config = dict(
    n_layer=9,
    d_model=256,
    n_head=4,
    n_kv_head=2,
    head_dim=64,
    d_mlp=832,
    vocab_size=8192,
    activation='swiglu',
    norm='rmsnorm',
    norm_place='pre',
    norm_eps=1e-06,
    positions='rope',
    rope_base=500000.0,
    rope_fraction=1.0,
    qk_norm=False,
    attn_scale=0.125,
    bias='none',
    tie_embeddings=False,
    parallel_block=False,
    init='normal',
    init_std_qkv=0.043,
    init_std_o=0.0,
    init_std_up=0.043,
    init_std_down=0.0,
    optimizer='muon_variant',
    lr=0.00672,
    lr_mult_o=2.0,
    beta1=0.9,
    lr_head=0.00612,
    grad_clip=1.0,
    warmup_steps=200,
    schedule='wsd',
    decay_fraction=1.0,
    decay_shape='linear',
    final_lr_fraction=0.02,
    batch_tokens=65536,
    seq_len=128,
    doc_mask=True,
    train_tokens=490000000,
    steps=7477,
    dataset='wikipedia_en',
)
MLP neurons of a small language model. Each row is named by its layer, matrix (gate and up: input weights) and neuron, and shows model dimensions 16-143. Each number is 500 + 50 x the weight over its row's rms, rounded and kept within 0 to 999. Numbers have three digits each. A neuron's up and down rows have the sign that makes its largest values positive.
After each neuron's rows, "fires on" lists the tokens most often at its 100 highest values on Wikipedia text that the model never trained on. A number after a token or word is its count.

L4.gate503:443467458527452508542496501510507486454442498556471523522634435583521497433491523523474452554433474567467447511531440537419450529477519583442478422417495583506528421487529520651491487481497507448503459571622543521470503537460516468481532556478501609525491476591566440492427462538480537518613468529563534444468496586492521535466545396514554491454419516464534512490490409470515525509556
L4.up503:523483551399446528455466429555550463504511560532504508517501392472469484512491481532482513556479483485522508512590482494415479526506548501482510556393478508530577533486474432508446484482534415474533526470528495437520521559467572422528523603433544433494545416470460461493518474370632519436450448482512485582455515497509589498403425514472544443495591480520440522537478491495460506530473
fires on: "|" 22, "." 20, " E" 9, " Jr" 4, "c" 4

L3.gate87:476549513457522540538512546472537502480496436493450496466539437439540570544490493441535407538455488511504498619489442492561429438601599519567585484490537405507562574572505511501569534526504570506508474585574541542556412515515418514498541478426518588549514409447470513471477398661548490518524501446545448377499525509465534561503553475477528526478526465615502496494444524463556491511449
L3.up87:488530499491472522530525565516467443578458490450395430434492459498523565471526448491460503467463501482469580523495486532454469520526548497506515530518504525519466514501471592540546595469550561526511439577505573557531401559550406516453526507520526608489496526441450477459552402473435506520491418440536458452476476588478463583550561492480545508509490523587532569483496492441589449464448
fires on: "," 85, " of" 9

L4.gate679:469511480520565437411436544526572544489473551472541450546469566477414481515417532511515520453495443507520626476456507484455476559481551431556558530444508538501517516456491514487504486570514461595565572553482524520502441503482511507406496528593519492529573473504519534489459468627488484520593541485477459447561578520519444500476465461538411456369489437546420460510450513488457417600490
L4.up679:579424579553527524544430431527576511519476497524481604484447575522441535431475604520443528440507571474503510432519514512450549565484434450441560521503498500519430467448396470535478353455445505480510627466479575578485472505543462542408456512482487518520496459495446445489494431498384495472481562437586536440507565433487492499529465505422474492542496432522409532421502486524465469497423
fires on: " the" 25, "s" 22, " he" 5, "er" 4, "al" 4

L3.gate197:458627508439513455511495474521441541460506563413468514531519472605521498538425533528489552384496502528450450574583438619456475457508517514496486544528480468517481515475494505593462606484468461361558493514557451495489476478507467491543500558523453493574512429590433589504558499572550483433443533466503565506415441480478453488468514486572626546471460616419412543447582459467547478585472
L3.up197:523474543509504487479475439433388527567592511399578548490519492467443518411495509482560494535529451442583571452498516515434558544504536502548580452469446532551434484409541471454445442516452544589422616605503514477508429472488388573525464455476594537469587521513508600494501491512511538473510421526433451508489543387485578507400540500575520415476520447600548538483512576513495606418517
fires on: " ==" 50, "==" 25, "===" 11, " ===" 10

L3.gate354:460472524476525471518413510455542492459588461479508424491616544481563499501463589481547506520558409452588528517586478454561532455548524451438529473485440538501473401459508552451473538470494422482494497617562447574532487517417557466518414470476486580518470426436478480488550496566524496501570442531555555490485487396545491540520473483492540464382428529447510613429563477533458470504516
L3.up354:479494520514550521540408482462443466558485510520483485494577560550492525512486453529460321435540520463477579469506451557515422573542436601491490465503437516433566560526502638516493539550521546495494509440467500447449514523454479519462460458492511555548448436530521467534453458497518494487446429454441583553504530395432552591464538449518566541407519573473448442464485466509493558511476
fires on: " of" 40, "s" 7, "ad" 4, "it" 4, "as" 4

L4.gate529:486547516494426473540516498473534501494433420516446621489465433522549554540527552453456560533491507506521569477507551528560553395537535502478539502409536541535513437489475508462435464544589432601505516549571579616513509481587502571440429490638469504549569408484532373488528492572508481537490455483474574510616515564391482409508564508507506518432549464481412573481519480496443565416515
L4.up529:501498459525440560499529437443528458511498507567571585557524473471487501528498499496526542498461458400459466560543504464461508531429522510514478426492575389493475514477542549489599414494527466534522460491482500520528567502460530497559496499527569454457579555490463502464504552606547497520447529494367630508478609550485547595465480597454356451554500474470490541530468544502527490504580
fires on: "," 77, " %" 10, "\"," 6

L3.gate761:553559445541637393461530514490563460546570560524482468519529478350524543407488437543563485529474523500443465500563497493424472548484450503460451529435507494540573503454576506418469493569556562504411476529437483496451426386554596586550442524513510454584438482501569489525465540580530445475485435492526511489507521362538427534518500516495541456528524466572526506518467486518522447538529
L3.up761:576545490483511461417508626464463473495469584549454422423472485529483499514472505513459553629579520460514449384501515451481524464513471481446581410451593447527520459531467452514447507510477498452476422589478501537529439449471536473547550561435599475444510490488576404477415461532438537536510470462501471477567537501539535438495489559493548537504533475595561474496410416457438483447516
fires on: "'" 19, " to" 13, "ou" 10, "t" 10, "I" 7, " never" 5

L4.gate7:548449544565467425495497478524505534550483531478450555462501485574461451545524490470552482523538649464511463440531478508580503503499530514428505466439397456490381522562565487481484439462473564498461503488456537553379562532517533454460464383460589482482565398533540563426467562519432487512488462518473433455438582511582496582474399410446476496464479360520522494490549523453480546442507
L4.up7:482479544519456473537503528516464452448487627463607470489518463598506553463464497486541455465425481463556516391517631489537538539502466473523487527502470480400463516514433589499475485458445603471397424491517485500504511631438477408447550447525463470430470493495552548456448531393494516480514419480501509431386560518584475513500456414482501457527599439572530587537522416422545549483447
fires on: "as" 37, "ac" 8, " med" 7, "." 5

L4.gate719:471526486513518517486511492500508448538583520448512471464543523426500464577524514495465513509434405524437367503477497503457539562591531385472523434523550527453506537492551482533529604445470491417473494450525423442607506489487494534449460543483554580544476473481385515518582512537524557398595433482524513525545539478424494536547503533617531451515516515507576463582543453420551495513465
L4.up719:553516424536617468567447491516469555533553456518506516551580512534395453524572557461412480462458415503443501462428539469439475436433525523582519461483546557465556466558515485528483479433449388516507437465523558490528447465443427443500469438412533572426498490539496541529471525414537567479464451516449561478379590537504624570471486480588499435471543542504454544437500537501503542455442
fires on: "N" 44, " /" 25, "0" 5

L4.gate362:479521568495511474543541547537619487557478460496552542611613569458481498619594479505313547440499436441513509489582460523502437458501572442402450425505424529462524520445470507464592521484486512404519589525560475507557447525422490495551526519475467500461505466485480495473556520468539529540572456454532452420655523489490599477529456472537515496458479399460451501463547495538587450550529
L4.up362:528474467397411548498475529496517519501509445453432453484590484525551534524476494445504539496517492352369486544559555500527490515456534569505550475441446507495454461588487464538556466525518461435561537521484579529522535527470525493466478449549511467414456529439531510486506510432417546476502547494503510412492565509588504523525505411622434492413500482508492442556487508484593534461485
fires on: "ic" 19, ":" 18, " in" 16, "oral" 7, "al" 6, "an" 4

L4.gate467:572568490603502360540572515497484429529511528593451547431466435546518541540560563432418414507411400518475551529532423522501602547490406426521489518431454467523465456551482524521524431491554530472542445592557604568352459496530497481521484490506561521525497535488551424516522546475539425498459542523553510519530445434534520400433499557455422455504500489454494419481476471514536492335290
L4.up467:527571517570513552475452578499518448605500447553448549505528482523462397416559426507482533534522487453566548481533495473388542505456482482409362496565545500425464472454521497517576565449560539440505509515522587553475404456526468519561539481485475540527426518503417441475542486499426461441513519510525473475573390569517519572434465448415488504527515531574507410520437506492566469470518
fires on: "–" 36, "," 9, ":" 7, "s" 6, " War" 5, "'" 5

L3.gate714:477516536442376497488421535430487521423395521514457471446510482461493460537517516465333516484475508548434564519488397592503540428454514519451413547494468599485536525496560491491464574513447503578523571478517421420558617462546507443549539485384474555452557508588479486544533569572461449558478462469508468488561499542576527601459532571500468455521551513518421524485540503491497439439426
L3.up714:515406471508385518511562467533397564490448483485509591506507449572420473539452494452629502418431404455554556435459530493480505483405519518526538514510540494474552511479506477584530472502460554535515552550528507446495528557464494518426472590520564501538521520438454430464490532579434572538441589463422445512479545560458553505497480518509503588555500568493450525502425501500454549544429
fires on: "===" 36, " ===" 24, "==" 8, "====" 6, " ====" 5

L3.gate272:523456481432507497487374419499525494410484491534502546454391515556431517470471537553464458409413528521527401477479512571528558458552517425516507491559518474565534431516474435514445468529467533537516494489533486504385590602489423469411569469496399500439538344646472504600478595459377471561528511488473567537565566488481459465463492553593559460547406476464505610555537567454536531494473
L3.up272:502429453485533494516482491435553441483543512529542513499583541477480603544471500474465454566502516427589521622483594447510574551417454566627582454516487501565468523547444517498505485533509559595624386525479469532514467510529427513469535518425567467534468551463515473536579563641506522500601559471493452443585566504440481490452387511403462528525442480496444464441514405500452487458470
fires on: "ed" 45, "ing" 18, ")" 9, "aken" 4

L3.gate648:559570467469502521557451508447413468561510491494549546566476557515565510547525432530540482503552602407570476528437453463527389523447537424477498560485454479532521442532427491615443461483449350538446509608548471393563537501525498522549595373437557464469422530576502531519452504480496565565467518455461469525519428531498475513564525451557493498365480558533502429455480523476511452567500
L3.up648:510466604414473511392538589470519504474564391421427478465502453542399568547475384495548618479515444550529468470499486435541514447536535518511528579483462580476558530683554518576524521502517546576513521563500613488502483571476564414453499466469497546460505508468448476652448465414469506555448542627521471460507595503557521494463476468479535562485438467394454469569465566434593448523430
fires on: " on" 38, " in" 8, "is" 5

L3.gate735:495519569517541462602461485566446494523532475536592536451492550461625478506410527442508451488461421478635390425450567644498498466555526518554460470470532503505518471478445464492492497506484614496491462523500525481547445526574426463474510522414458419485460468451397532552495544431582594470567525534457511529470478567516505464428516508545489525553571495567475533526477557522506476486527
L3.up735:464579401534511554440486477527556528517536539516547466520535485397490465595512524453493450536538496524394462621516438404549526544544522451540552497488508654527510532460564478572508489518528526496560401531477447582561464539474529502480504667512470563486528463500548558533447451498537549432510490472602513528541492515488464484497485437506525543513487490498573511572541444463469462426590
fires on: ")" 20, "ed" 9, " sol" 7, " of" 7, "es" 5, " was" 5

L4.gate549:505610447524540578454463442516523448544473551587458463446483550526458523503467596518428572560451530529568425595516422464475513526522465471587484514541561524533477515515454507506495531460439514462569489491517461433516537491436483506477482411388524522465561507466504432502627458508569523506534443448487550513524544482499530519461490501509578471508450567471426581494463446527528478562587
L4.up549:481535468492410486503544520527547496383546600525493513513474559551526539373359543546508546564489522450503463486488538564591583544455488510542555488486423476525500516464580498503509503537524477556479416492561528495434442488472574656561475543501500470519541468531510514452397477584538417524436583506440480476444506417557447567529520534492548433560533482562511443537504491461387575462401
fires on: " |" 35, " and" 12, " from" 9, "s" 6, " December" 5, " " 4

L3.gate141:490592434519348544516565459540520517567471495506568480482437545529500511504464478471569465543467583543522485448516526469513455499462489533508563577460453475485534603476567500566468525514456515528586530562448550479511499515444545510502399570489535515493447488520525445549464443605498467463463448538447521459486468545488340496479494497484523527457562485488495548460523533496524515590536
L3.up141:575484541545448592424581512570446574523497430434489495434522420513492410526537490511540546509439386448475434533530636486561384534537493524473486573479471540523462504541495483454520475569567443557493514483556408473556513538504531489468510512518374617370539517493519421433545512410513521522505530491500436418549500429484476511565472510458574525499516538492468559515515454458488523527488
fires on: " |" 29, "re" 11, "pe" 8, " •" 7, "ale" 6

L3.gate155:436502510491474533475516587443454451481436477503535427515500539514547478493566613466562536451609502550553474544442445498431482483497468429532503573519532584440562482477515504450492509499482527498518547481488405463527587518461527498458520590578557529550478503518483500462479419490515467481459520467572505524451534529465625430599511552478439524474477454448503406563481376537459450521499
L3.up155:488473479515542481462450504538534507507493498511473552507510521554526516407534509502500565466656483526387551532597577482458534427502459567494518488473538540460492524526529468537433603518499533587462558512598409432488456527448474575525520489451519500489453466498519511557443485445552462488488526480537539457453485480440447495483530434573505481493438404542557427458484496542436462544534
fires on: ":" 39, "r" 7, ";" 7, "w" 5, "ver" 4, "reat" 4

L4.gate96:497451394448468640534563473469421482458603509601478534432513453433473464545598492530577496454574562555559543528469507450444419463495611517507434527532518473533472547466502559490466611476591518494466482529505410506530520479457486552517537402547540568548472493418541499556553534461510433503520538491479524536455416442478551409494481517480561463490492583467495517496463422510417572426524
L4.up96:634443599501490401577553468389544553536563549408406514511534471514485481463504616504435515543525456606465517455531495525513558469549511488572447447514466511521507490423504518501502473502444464467415579553503508516495522397541584553479501498520436398391485470469514511569474491474521533370496473570554532502584469488457511496379415548419591476563489528465476568440483451596496525467502
fires on: "\n" 27, ":" 12, " by" 9, "'" 9, "|" 6

L4.gate638:468547497541553486531590481447525479474421529538523441541501489531452492584526555510425621546545496483452443479580506518581542459510566508459458398488475537496507459470443509542505486535478506512529453594537497487553490481613480513505624420503464530562488435577559463448511385444585589545437551558492475553372534485471530511486436526426502537556399472500559440535482504528503567460555
L4.up638:366386474443508480484464539430410556512527490394477495495540522467550536515591539552452504527476560470495433527459579606523545519495428546586518459480447608493428565496407455557474580526474512500425533516564558469463591469516523578540496505563423497471472576480547564559464520519500483500613507449491435446543512481504467490492538480525490502554557433476541524545572458470506554573545
fires on: "ar" 12, " R" 12, "w" 9, " her" 8, "re" 5, "al" 4

L4.gate263:554514473501480514438491395575471539552474428499482398494523532550534549593542526505370547617465524477504496478493494540435549539494448520588484500546458519462492471548523494516551537547482475496528398559454469423562526639612446450438491556487441621473507541531499443421495430554574547548499570379487528594465544532537444495419487559454551563525538477503562489478446529523445459473543
L4.up263:431508534514531459524540497485510508467523473531509490530447540462452520489635568441430447570493600408564581536482417439376396531515469514468508424408467492462465459473412480498470584605544384436544574505486543397485471505602429521573640434509497506574533542432577488448437560491508489416526629571537496580459605418524513505469567413530498532479543523509506483486509508464458452468473
fires on: "s" 28, "ed" 19, "S" 4, "ug" 4

L3.gate691:463477483556499601465443473504488479491485566451497439443500498511480426525537571502548579545422510553558415532444529507480457455483411436498496514548434589470538610471577476436530430453457486439484511464547523472445463471459505455446513543474522437499618447589428484528556504517463513517465446507560531521515561349453561511545476516594544560504559416457485581434568502468516517356488
L3.up691:518453453474483458501564515517405489496582454421507535479446474498536397587626519471566512455481439505406539540485461586415507530541522521451509470414465527532489444462627501436485478488471548498511594456492560427513554464472490452520442549486504433435519589533426474462481545476516514488509567444528460441498470492571558528429466467506402483535564614592460554470531498470392479428531
fires on: " as" 26, " ==" 11, " ===" 7, "===" 7

L3.gate792:451483556473436491420489524489595416580501511467498479517444497582525469492456549482463453544528546536458582463515540503521530469466390446420488529499535495392456482479460557499466478391510503541433538575537565498464528543525492448458511521609505520469543543470528537544483609478492466494449529563520555536564558419577524455469602491470513616567425482501549576467487493470443463600452
L3.up792:404542486580400516475536541508559493512608500601544510481544426574567500389558482593484532456475527517474463531498614460395501496549488518558513530443496583539572451463460526504452495462450595457547439485498524550476442529478483490530500531503537461459490497453498498485392468573523467495491493396463449510499565526497524365482519588508493495532490534543551485562433586479465461551571
fires on: "is" 14, "i" 9, "z" 8, "on" 8, "el" 7, "ov" 7

L4.gate433:542422543457530480452405489455398463525448494610489447509505471508499447491566524522471461499561480507438478448563502478515541596546574550470453526550513429463390412481484538489518569407521514469506474484437543456492480534549434499517442512484456387581420532531542572475593549463467493563494509524511477546481575440437523536431447473515465467512536521476551461519462525563505490467388
L4.up433:558465494485535494538466520580406456497463515559471501516419519404507562521572533501460489406463482508547496573451526478458479508519475474575546525598519440444536438492534564490532513514592505559484477528505567530485557520389532506507503502531478429619477523529567446553553533484488497485540492462518510422501459558420548517409486563464450460555475519494585536479467427548478507498515
fires on: " of" 42, "," 27, " result" 4, " after" 4

L3.gate374:547475467431462475538547614524490555598507514500584489493541422526430419426600509502547452590528560477536530432527437508496499459486463586517564475474450521452589499408489490463605562577602573552520539439510506461488509457599501548470459485588482477499481627405541538465442410573483456454480506406552494503554518599469558488558491567565455548542561464596531542562435512503486613408489
L3.up374:517469519513517447580493532454483456531503540516497514528539465537552524589468532505537601507452490517494604499543514491408566533518438481501595472422501460486456505479473497613539508557476532523580467509546467528480521539529482580491539552510483581506496572489448468449555509407472492418530486586498527619449507429480448496580451473484429500440525506541480493427467428474506624539483
fires on: "," 44, " of" 11, " –" 9, " USA" 8

L4.gate300:529479481452494526536513448563564523498476476522492451495507534534441487614581459533501423551488428524489563436492462565483460555495429457464425605547483436535478469570437462513448517489563465549541550443476568543497424497520544555625469515586481476583518602599506497448483463643448465554478537555573438496470376373467500477447424470494502553518300441459463485525504498498525583417562
L4.up300:520480513404567535553449439484522545546448423489442510515482536422561595520478539506464540460532514479493471505451524478558487469522461518425478354543482569546473511473508503519460508501439568551518472526494492537492508494446452543558516474436433560528469589506499523621494486550447533545496534443479495457448474423569475502573517492563474486518494522496472514492574559540474537517478
fires on: " her" 25, " him" 17, " his" 8

L4.gate373:531532484462570474472457564502532467525452430490485553483516570486495382482516412532570565535573487481520577504530504558413512521546527530536536540454514436549486558436395471418485469438496512523559496496577485486519583580526485538525446401487476507522619443471447447599492371460569507538569495432552450500451556516473501555510541522542536397600449471522508503566494522541570475484458
L4.up373:399506497472550425563472472566457542432466430485522466428503521509524542479503453526488469514548511499511534400577556510520511526438508462585398502511447493567460458490478549458479603587561601529535581416492539485511567508458517410415462470515412522422544522497597411545496507473431510528414431568590418470424496484558475497390503550561569520548508623457449440590506507463473558553466
fires on: "==" 49, " ===" 20, "===" 15, " date" 4

L3.gate11:545524496485554439597548484510459462533632548474565522481546420478499543606578472532531520449482457468467475526505584596501401509436417450499617419617546480498500431501480421480494482408405553518486465504444492543499461513444510440461568482529459480510498508461442545496509461520480540533497525529560542470498559447585454445417502554501509431456503519471492423471439381520511512471616
L3.up11:491502474506491531552445524513464540498545531458533515406570579486493511557542512519526442436477502497525512541624549520504474448456435498483523477510534616487516499489539509497445558550454495486441430512475419526533533502393552451493437515395567578512477403453528483502495397381520535469432491555485534505569480568482563467506576601516439403434486500486501531600421510515495543550461
fires on: " so" 24, "0" 14, "so" 8, "ven" 6, "n" 5, "il" 4

L4.gate708:502433530489544535477512491533564512593562578459580548432580530515516483447494490597549505483592498392461487477520524558454421481493428490518571395504474534480454523481530458485523536562576551485524605477567486394513509471391456548390388414492599502534487509553524533452503431505497503573471479472507441431582563486395505455472510478445548558490521430546494451536457542447487491502483
L4.up708:458525534509515461441611518503515439545585468441595399485563497586463425581577511512491559504537503510451522480516538467403509495493500458497496461478627384407454473486504526552525553540496551449464502611498410502585494421528551562520470532504477363409447525521539460455472469588497443495471487464593513537538544499430550458474426547541453590480492580510567458549435475472485546486540
fires on: " in" 23, "," 13, " to" 12, " at" 5, "." 5, "t" 4

L3.gate543:415446512462453558436522389466479521519537516556587535544501486440469507463462543565511442497517532479558536490443582517557524449513520430378414521403522563575522496458564489497485578589465564459428472469476512453481494542582539488544560437513476426532457501475572445387443442494530497520536484442466489553508542488500574425436502531509413428499415439544512554534459578484480534386454
L3.up543:551446544442472521453609535504539592424486509509521407570499510545546599498487473465540546497573532524572492539524482437548490463506413464456479491443428503557534509504535482456494499554425554471401426480467443520519542393553511471456609446409535515543464535544449538425462536512509515420454474397596499615493494535421568482487510460494406611529438455549434477528557534371477503451504
fires on: "id" 14, " (" 12, "h" 9, "em" 6, "w" 6, "or" 6

L3.gate575:513544493539481561553507590435479523497528490480498598522484417539564477507474536510445471600500477515457517471556435495564556493520493504498360400510468606448517524521587485540485437551487530541500455505500454520536527504517498468494615355483549514507478490548554448510573547476470430485452471512530494468419513519442539536524595549486447460614547536494449449448501418451447441572503
L3.up575:504518398440447513492500516453457516506474576553485585534518436464519532460478413574517505485414472498571439549519556512493497577474460554406457462519478541565505550441495513470534372497471421513479495469503382541469535451558533575491483460592510516522510459528527467428462491414444462551503515496611479442541536489531577548570439470466514538565472482528433441495537474621590519504512
fires on: "-" 14, " pl" 13, "pl" 10, "f" 7, "if" 6

L4.gate356:443421471435454477470449480506443531541488436532437561566473445438500540499611520448518481431523397460477466425456447540417580503537376563493480457440480422465506506539426532484527530469515511464533548557561566437440508498498454473469451416472563437569461588600553582514530465415457486518483517539491500484502603490579558571409520602545462486411451534529470496516515352451509437376449
L4.up356:597461512507508427489494519456468568492492426528554562584401542456389539534509424485479534494544432534472464521542375556455561629473525552452468491484475505479369452539449465458434538458482503419514552434538451505586568442452480431535482442527554417553452483595480496468563513430514561573447549496422487441475481426576516519439538530528536458401484484419540514372483366497479481381479
fires on: "==" 49, " ==" 13, " ===" 12, "===" 11, " however" 5, "," 4

L3.gate154:445491515428507491510434536523497447501482545478479573565517459416524475609475427446505472453484463392536487490503531483393498543557448514529532485418477463507566507408456457584461524528498530444563537481494477449468579488475487466524445511441481455469597508604551502454484522430428450412534534485572396397539494534527444503501570590444428526540522475463478554489528569542490489489530
L3.up154:456427468371458476508517481462547474526452575517495553527464551486453578483542475554461502506591572422491493447575503527577481542558511560545579543554535464561466499450480537516335438509559522518429463454450567547430462538523492490551493463481519443497552425519500472436527517501552475522455503498567474524365558457519499522449437462509525435507564628462550559497531420546532471521508
fires on: "==" 58, " ==" 23, "===" 16

L4.gate627:491471476443451534477540475451416482488418526574429482499531483485463458506503508590481477487486422471593562487495481553507565500421499477505430543608510489517465471539495466505513544482528427531551565495581487669542457544477457542531445459497460528523519374540528499547456408524515492578533538446472466543400569484465488485547510594525488564480345445462512446445494521575609511542564
L4.up627:451509480467535579571518520518448485449476557520495424538585454487512535539573429436442514473466513413498434526522322461564511508429454566429690502511479445545440450507470453515556478463448529534600539487501494494506523425518498628453534380532568548485539401471492465496530520601428453467456511522609505435440471400445435442432554470555427525487644541478544484474474498460527564493515
fires on: "p" 18, "oc" 14, "n" 12, "at" 7, "r" 6, "ew" 6

L3.gate269:565452513488513528543491522468475446435469450515469506546441435550488470563486465470450496572510553559429529550420500469448469494468444512503519486544457492482601512527489467581538524565513449520544434468488553585510395471465452507487487497469556540509577524595472538457435546544516637511544449472545575570531506547465449475478558442458476484619463460523456458450483497555488564517546
L3.up269:470548416454463489523446432496402559465504541473502473468451513515390515470539532528535511537524459549448550533429524454531443508425431556454544522453480439534431515449433453424623430504470463454537503540396468492507416539534519492477480501523551391428513442521511485573545479590547543492459554539457605487576484539481482551475519489417505568514510447549545421544470477480375492486440
fires on: "S" 26, "s" 14, " for" 7, " still" 5, " almost" 4

L3.gate749:478548506494495486545484420416532498524602396479466489496477485476381494481458600562571487522482543575565476558515548543568463452492464540502509516492394504433462548520509445519538598591504520520498511526575502449508490530509562495480508480449429572506464538508473391553513498471486466494542420367615466435489573479637505513444531452599474482532518521556554513469431470535514459455467
L3.up749:476532417518518483442503457504529519504498544453544523514478486582542463597494510473480463594551502522436442526491540474514483485448431550496596492519417450522409476499446430563478455537535502504491443483519518562521552506484535452522501415572467464519462539457428460439424391430411478527400504464570370600510548496515556510558517511506497462560567450586511518512439544480488465555523
fires on: " |" 28, " un" 10, " was" 6, "es" 4, " were" 4

L4.gate393:550500548480486494497471500448440542498534526486503545539498468516410448460512449555466563543539537533391495523555513465497551492443399490413436531568512575436488537487506603529502534402537519435554533445581530411515492505599487502545519523464474484556553522577527471504539393508506558494575499533512481419455578377460486564422510496545486506527468466472517433440419517572450462440494
L4.up393:493487504489504480439541593497530436436463469554432583522420428415412405475527565545565527483555579512459419618496501581407521465554456484528533414459518480538503595483351535520527492465508474542499504532398536650568497453491519486522431511557653463489519502490464508551546475563440426541581466529487507475546532538467509475451531585435451484520509485532523447460478495457460476481472
fires on: "," 91

L3.gate689:429557465401467469440450504565408411657495529482440551448466489450541511454604512475503562496436459485524435414484461577499532537556577437465484496542476483477474561477447460499556492515482423429491429502472427408465596409384435515527471418555551487559516535569546395550453540547448525498439547441541511545424581419529545489551527534498472453540513481519628578542571488491594483500438
L3.up689:425528583496530407464429437506452585539568463508481520501526554507592466575472438439527585464480482428454512556471451523527498581527543536460561496547517456464487468463524449498528517467492541457507553465522380501436562436420493537457473446498559480523539507515379420459484528505480549452452429518523496477352505560516481400447588541557404485566560524457598529526428564529468490459643
fires on: " ==" 26, "===" 20, "==" 20, " ===" 14, "n" 5

L3.gate665:512549504491422491540579526532537482523465515470496452524528555502457533481447585469478583542551547489473660491538590478574535491528491496470490606474601375524544495488496598550521514522547525512501433485595560461500502574496569442516521498417492516528533532518475461530476508504483452508494473399520577623515513454504534537510535500457529525547428475441399530518540588590475490452489
L3.up665:455466482536494469501441653477507525425498425520624445506408576496564514511497456512517560541485464453477516450515533566568594468553427464525516541462482584547532500472558475496495477489441545612438534602509534479497496468464498475519468510475532534578453499503412498543495468458368606536580487428500496472465486452452565560525466562501471517460462582492519510426439521540494464498411
fires on: " (" 66, "é" 8, "ig" 5

L4.gate389:503488455433524613522488489517479478501518567510445497440498537460516569490440485625556522524444503364513509529538533587524595443507471613465528496436553555552530517541494459497504418537523527458547493501461406442581516529474439479508452483577422467528546432521393465384502546503417526526547566488486538411509433457518476591509493438444455514417447624532512560508442554463486470473552
L4.up389:506527515354515510508512528474459480529496426488454566503497501386559503551452443558469606487375546517506487518523449567464500516533532511478536489470512490556572507496487541505488522559468473459464377547525520501455463493431455620462519417503475456492549522485609536469431520421518406423500465533525423538489503486541547477576433506634495465457406496449500447531423520647500556447511
fires on: " such" 17, "-" 16, " (" 13, "f" 11, " medal" 9, "born" 6

L4.gate459:509489507484507428506567497517525644459510376468504485539509489498497546522455629455471424563600491513446451562539477456428516475536532449549468386523531448487421503561438468583556474508415553479373520548573458480553520496625465454461629491498460546541564459499509527566424512498443533551378487426529562486526477496412514543470470517488491530512463397455516473450449564494479552481498
L4.up459:413525493654586519423456478385482505528546459436487545534463477554461583550542462441512480553486476523469515433422501464435394539478462544556502417548424512451509453503545619516518490503498549392500490456478471397480504334541518453486492532465510443444489540466521523449533503518555432465420523453616490492613481453486480466457595498545597560429489444465405515429567473425441546467510
fires on: "s" 28, " his" 16, " her" 8, " |" 5, "h" 4, "H" 4

L4.gate392:537449506484491428424535470431418504461486485546469415531497564540447559447516478553450520513461583565507514405553508504533478467539526569498513539525522475500436400516433472512538498481503512556555618434477597368495437464508448472483528471535466434630405500433523505443406459517449427499410444537517510473433491425574543552518419491473617482533540431508587458521463509533437521493496
L4.up392:488454597412514555529509523459497475474527472451464487429393534497553526546494513539507601512503528550536557450510565490439539522504595471471530523477479498552507491571531495585440427463563511421459484507448520451502565432495458551522592456430504489490438531533402537562485535492458493502414443398538456498568462468510457501458465517440485483435465484490473503500548442512459576520491
fires on: " her" 41, " his" 34, " their" 7

L4.gate86:579442532508526445494519422461512488483399505508580508457508541516513517541499525439520536578501503428491413496520468462434542469612567514513540452507477491447540518547480439505579547466510592416476460521492407540436488559494466429576482532506439530610577497585597537542567512438455476531437538476550455510443424468480437577458504526420492511545503472539400462485406450480504465475523
L4.up86:532457501412468471539398555613508424485551513491585435486450490427480455416555484542463408541468462543542430450523479420576500527559454356539423507410545365504468578585521545486529457539385568464485483475500520405550513517482507521498542509454518460557483451492565482465527452417460504456467547484446531523505412490604594513468401491549531515555499560495468582501555555492542450440476
fires on: "." 45, "ot" 12, "é" 5

L4.gate684:460522512480506547497568447521599485566497549541520500595490457494525510443598501606509448452477449461596497478580565419526539428482527453537465470507530528508494457489483453440568513491604405622544535438505484434537625530583535515553555492549499528529498437514454546467512527470523528538540522533453604570537543600505441446505507519460488460511477528514478416476463429494479479541501
L4.up684:518415537489516451553545548356493524521530539406463482469584404510535557520552458556448498446441499409441518518539497483477548460609506462518500586539627466480483536441544571503471435514555492526476437402426544501412480495511535565463444476479463566529411503503498546519516514560468505527498654558444573366498511497563500479538533490572458501503499504516520541545461459523457520501601
fires on: " to" 36, " of" 19, "–" 15, " and" 9, "-" 4

L4.gate718:477552467405433509564553507517487573543429618435431572585553465402575530507493523574453524392457471560457409604465480518516558397577475522540485470451516525454532421413572498566497475524522573556496417478565602539476580518451502498511451459535534549468527563576467421500444555602529548507492444448526626479543603509598470504527470509484507476520460506593538499536543436469568472470529
L4.up718:554502479493550499496529537546524513495430452475569529427467415522533585414529418501442552447538366529532551424510410485606522531487412477551533534489418452491532398510555555455538427568547508507530529456431462519420480573493521531455483587513517423520509507546496581461484498500512395556491510471474469362442522474471541453518460618505649568464572485588529456565458448464488426521556
fires on: " and" 49, " or" 24, "," 10